Weights of a small GPT-style language model, trained from scratch on English Wikipedia.
Size: 8 layers, 8 heads of 64, vocabulary 2048.
Architecture: LayerNorm before each block, rotary positions, biases, untied embeddings, attention and MLP in parallel.
Training: a variant of Muon for these matrices, 167M tokens, 10187 steps.
MLP neurons of a small language model. Each row is named by its layer, matrix (up: input weights) and neuron, and shows model dimensions 64-159. Each number is 200 + 40 x the weight over its row's rms, rounded and kept within 0 to 999.
After each neuron's rows, "fires on" lists the tokens most often at its 100 highest values on Wikipedia text that the model never trained on.

L2.up673,151,165,155,160,229,113,187,191,151,173,225,256,180,205,232,199,216,228,227,158,191,180,190,230,232,144,168,240,113,263,200,198,148,238,153,223,222,189,196,116,213,187,193,226,289,152,241,181,104,182,223,162,267,290,166,225,272,130,222,175,201,173,191,136,199,237,237,196,203,210,156,169,285,139,186,213,214,201,202,266,217,243,134,199,240,260,202,200,194,147,175,145,119,184,171,211
fires on: " War", " died", " death", " km", "art"

L2.up796,200,201,174,208,189,165,183,226,284,127,157,230,175,174,143,206,268,231,187,185,266,219,147,199,215,201,191,193,214,153,92,171,198,164,215,209,157,193,266,236,141,217,211,224,208,189,200,234,212,186,167,196,214,199,206,204,231,175,119,265,233,248,145,202,251,206,175,241,238,290,152,192,268,208,197,202,255,178,235,211,252,199,232,184,200,179,136,297,189,165,203,197,194,151,181,210
fires on: "\""

L2.up780,227,190,139,252,223,187,190,310,196,227,258,246,190,191,172,146,171,210,178,184,175,216,159,173,261,111,202,168,191,192,207,207,176,191,226,206,211,192,306,239,235,184,201,153,196,238,188,198,81,137,213,222,217,250,233,145,289,147,241,209,131,223,214,199,162,165,131,160,219,207,164,143,94,229,249,261,158,199,193,151,149,133,174,199,164,181,207,185,159,149,311,205,201,191,263,195
fires on: ",", "),", " San", " /", " Born", " at"

L2.up741,255,210,193,146,227,270,222,222,177,163,114,182,178,197,244,184,175,192,183,187,203,211,234,144,187,198,242,215,173,185,153,220,209,299,173,205,288,231,313,285,192,244,297,174,222,222,186,166,149,175,263,298,170,165,231,244,204,209,126,121,181,237,182,146,240,108,189,220,126,184,238,232,226,205,198,210,192,196,168,181,248,221,221,215,194,251,220,154,240,199,209,203,110,168,225,114
fires on: ".\n\n", ".", ").", ").\n\n"

L2.up1023,275,156,195,176,236,234,202,239,205,158,114,225,209,199,189,175,137,241,190,159,200,191,235,164,152,186,241,287,213,184,160,180,216,278,151,273,228,233,243,251,156,261,249,174,218,205,243,226,128,153,270,244,181,220,220,203,202,161,126,173,175,243,198,153,215,157,160,209,168,189,271,234,206,189,161,192,259,212,133,197,172,212,180,196,196,238,201,139,237,230,256,183,53,154,207,175
fires on: ".", " int", "ology", ").", " as"

L2.up769,95,139,220,306,236,145,195,164,242,196,142,216,235,277,182,190,180,186,268,144,159,208,193,154,190,198,178,264,169,233,234,197,183,204,146,176,170,222,244,226,185,201,203,209,239,195,219,232,151,137,223,120,160,206,235,213,218,177,187,152,243,226,233,212,283,279,189,234,95,167,245,170,115,205,167,236,243,198,217,215,202,140,134,225,232,231,184,271,156,161,163,199,166,189,217,223
fires on: ":", "2", "y", "I", " and", "}"

L2.up793,218,202,226,178,182,155,151,260,163,189,241,351,139,215,248,180,150,178,204,151,167,161,257,194,179,193,219,176,158,162,192,275,215,150,162,207,163,215,330,215,155,125,170,194,200,191,210,207,88,206,198,178,224,213,166,177,282,122,251,132,197,164,238,157,173,170,193,134,142,207,187,203,167,169,228,282,200,169,199,130,177,135,234,169,175,213,226,220,244,236,294,198,178,142,214,226
fires on: " =\n\n", ",", " career"

L2.up265,252,184,217,257,162,154,145,118,239,164,190,176,104,179,195,164,201,202,185,247,240,132,191,232,209,204,228,172,205,160,185,161,132,330,231,176,173,181,178,162,223,205,222,184,145,214,177,238,176,193,193,216,171,198,250,133,220,187,277,214,249,257,130,161,233,199,235,212,171,252,175,184,214,192,85,190,253,199,202,106,193,112,203,225,198,203,240,251,211,195,211,249,265,212,229,247
fires on: "us", " bus", " House", "press", "aus"

L2.up370,177,206,238,219,257,210,197,247,189,187,200,203,153,168,219,199,201,158,224,166,137,147,187,137,227,147,173,126,317,200,238,274,239,128,188,151,233,176,305,199,205,131,174,169,238,156,192,157,176,218,103,231,270,212,249,199,230,158,234,252,147,235,277,191,246,121,183,199,195,148,211,186,109,183,204,235,254,174,208,163,247,166,160,259,208,215,258,166,169,133,223,189,262,169,227,202
fires on: ",", " –", " name", " by", " career", " ("

L2.up67,162,176,204,203,238,166,190,267,178,227,218,267,202,271,199,203,160,182,140,183,174,184,149,191,202,206,211,215,216,228,196,138,238,167,259,214,234,207,222,106,226,231,154,267,245,112,200,210,201,137,194,176,185,247,160,127,192,225,177,261,200,254,340,200,149,228,203,220,166,178,250,202,220,136,186,239,171,178,229,217,201,165,225,178,236,224,153,186,215,239,172,238,192,248,164,212
fires on: "y", "one", "ies", "ale", "0", "ury"

L2.up679,222,174,216,240,251,186,209,247,186,173,100,253,127,257,204,213,163,218,212,187,232,212,163,272,323,173,184,245,214,188,168,180,158,198,239,152,137,227,230,202,176,262,194,221,232,164,170,224,162,197,259,135,148,151,264,201,185,180,214,167,226,194,208,168,198,231,214,287,201,173,166,148,243,183,177,238,273,249,179,252,239,210,169,232,305,244,175,191,148,154,192,197,198,248,197,179
fires on: ".", "°", ":"

L2.up217,189,234,222,265,253,152,185,161,195,138,205,207,119,237,244,121,169,175,178,214,194,140,138,207,214,237,263,230,120,167,194,179,186,260,205,175,120,231,224,253,134,222,182,206,184,231,131,193,244,245,243,237,173,185,278,171,166,237,156,185,255,236,209,111,177,147,173,191,128,174,158,191,167,161,250,165,225,187,195,236,202,233,157,242,253,215,166,221,134,153,209,218,248,195,148,243
fires on: " /", ".", "ie", ","

L2.up503,170,240,200,327,253,172,231,91,232,236,194,169,118,168,77,148,251,233,199,184,184,250,216,210,179,199,180,233,203,137,220,173,162,153,198,217,153,246,258,212,185,244,180,174,206,206,145,192,172,227,226,178,185,140,219,228,243,181,184,218,207,226,234,196,233,106,148,226,156,283,178,161,254,246,257,229,226,204,207,208,243,167,242,113,216,170,229,196,139,236,218,259,179,211,183,185
fires on: "\"", "'", "19", " /", "20"